From a checkpoint of a small transformer trained on Wikipedia: width 320, rotary positions.
MLP neurons of a small language model. Each row is named by its layer, matrix (gate and up: input weights) and neuron, and shows model dimensions 112-207. Each number is 128 + 24 x the weight over its row's rms, rounded and kept within 0 to 255. Numbers have three digits each. A neuron's up and down rows have the sign that makes its largest values positive.
After each neuron's rows, "fires on" lists the tokens most often at its 100 highest values on Wikipedia text that the model never trained on; "fires in" lists the words (lower case) most often at its 100 highest values on Wikipedia text that the model never trained on.

L2.gate155:128128130120103077131180163153131137147092117131118116176146113134126095104114134152161118148153112140108138139144102119188127115127133124164120138104170150104103117162151063142126137123128112140159118139130137141141157136080123162130122125153146128091088135054128113176124091156127121122
L2.up155:120105099138117137089145164100111124114125108130098148129168176105155128168126116140095116085118116107144115113103154101121121113130146125158133104150135156160106117131106085114111115130128079115165073081154126121121133101126141133126148182135134118090128153129170117156092113147157125132
fires on: " known", " to", " described", " out"
fires in: "known", "to", "described", "out"

L6.gate347:114135106128082145127123148124140165073114212108161108114098130148130154120131133157150109100128115132139171152158163116169144119106144091215135103114140150082099157140150137123127091099087118124121118139075098118127141112112120088081118157154193129131112134145123105134135142145110070154
L6.up347:128125094148129086115152145158109143096141122136177162124103157116176107095116136127144107168130167155125092136139148101202146136148163155141109161155203173103108133117123096121109092097098099116148117107104196135121122127135113127111144088128111093126113105130160136161132093129085105116
fires on: " and", " year", " Density"
fires in: "and", "year", "density"

L6.gate173:101124151134127182124139135113183149088135163125119160125156132113191124156132109147159146137140091162118157137125140088134134102088152108142147101092097102163146116108131156116140139093132175141156100154078131116141098129112127116135100143128146111158150152131105123123155143152082134130
L6.up173:129109131095128130152135132118131136134140138136173167146185090120154093157150154086140107126107124190138123137119125108180113123188122114121138120143091137136115163119140100128109125133118121082148116126140105136112146127140172122129072135081121125121132138070123160146112145154133109151
fires on: " following", " such", " or", " and", " were", " same"
fires in: "such", "following", "or", "and", "were"

L6.gate511:140099142126100165163130099078137154118106127151103133145114127127163154076126134096098121098104094092116150130096136177154119094141056116119151109114136115129168153110114119146131153138152121110096123131148110092134148109131144136148131152159107117107115110133119103131169135112114099099
L6.up511:147116139111112146130118114121133111161093088127133107149123166133131110133113100139089144118150110129087139154127107149124125109171139117131155166155116120109117195131138117124123112127153147095152127106092130118181142142157140130179113138112145087150154143071102130098093185111148191164
fires on: " using", " to", " as", " through", " by", " of"
fires in: "using", "to", "as", "through", "by", "of"

L10.gate398:150109119139086143130088119118075171148160122125162098100138116156135110130130145126102112132138151163116105141120101129123133137125122167170090137159142116107132107129139092149144162147117111163130145113141122123173134144110119112124131094172133148141136129122154084084129111118162208147
L10.up398:097134128092128168122145138127155098133166079142135145112150116143141146149079147122137116135129170075103092121115101132128149098143141146117122198131128129159136121146117151156089159137144109108155123121102136129124122078132126115126109161130133175125149098113091163188135123154102126126
fires on: " In", " in", " con", " Re", " ob", "In"
fires in: "in"

L6.gate185:104106142128163163126120144156127173153129133085103089168109139136116061109104178126127108138172144134154144165101087107119152136144114119129113110117121125119130163148123071141109170108122112129130115105125146157130151087124102119107143150144150150132109119141137133120113123139072153135
L6.up185:147137105086112126126113141125119166156144074153128114161160123119204163105144106095117161126067105132148137131135154114105091112135159147145093149136126152146141125148145118136066149144145136117130131115101157147142107109197122129112124112141135155094098120153130152138166131214147124155
fires on: " in", " to", " for", " on", " out"
fires in: "in", "to", "for", "out", "on"

L8.gate372:167141122114134129145071102126150136135144099162108175123136087134084141153106151159134110114136170141141134160136188177191169115119100116108120143169132155121115176096106115168086090118166150120112104129164103144121111148101131162158097100144175145094106128132149137137093131125147125122
L8.up372:114119144136137116114155114146127125157132108142152086148103097120135116089155159138148092142129125098113176095134146097128108159107128092114120127139128072141156121100124072157108112139133135127116124142115102094101141089141114138106144138123137151080082106124162099140165147127144121101
fires on: " the", " The", "The", " there", "There", " There"
fires in: "the", "there"

L8.gate437:154127096121107103139166149161115101090123134130183141127118115131136127128121095143148128094124115126147138110185094108101124145176098128157117105061120117106136162103121156166191125145141129133140123124092122132103152119140184131169096130138132125148140116148138120128140130093152105131
L8.up437:079093140110110152103146109175147115103188101119159156125085174109140119122101127137115136113145153137135125144132137157106109118177136142179133161145158113105105156143085108105111122125146183071129139092158073140160104131120078122162100143101146125161079130126164102094117137090118125126
fires on: " from", " after", " through", " by", " in", " with"
fires in: "from", "by", "after", "through", "with"

L6.gate477:150145112166120129132134123127155144105098138123129122148155115145106089151179182171120132106137168142151100126126140154140114155075127093118098120133144142130131154124141182139137111126078127101146159082145129127111146182145199144098086117170166126065167104089114126152079154098114115139
L6.up477:099098158148103115131129095096127135118104128148121163106147084110083149114143111126143154111164113100136131100118092123102132125139139123151142135138102146134145122132153070155121116148134129177154144152152137110124136117139103183123090121128114098095119135100176120154120163113160135125
fires on: " the", " his", "'s"
fires in: "the", "his", "s"

L8.gate436:122099145108129118088102119060130170106162165110156152114107105157148112149155114127136114129143105134153131140119159169113126152111123133128124137124114143126161148163130131137127106146137089116146152102082128103119156130119128141155122137134149147121171118111134086131120105112123104136
L8.up436:157136143130133157135154135124134101134139142135152129138136124146135120158140136086161119104162147078115127143133097164107083142114101168100104170141149101110094109148123119193072154114115111159129126111111127130057137096079143137154107097143180115129143097167154122154152165099103126126
fires on: " for", " For", "For", " in"
fires in: "for", "in"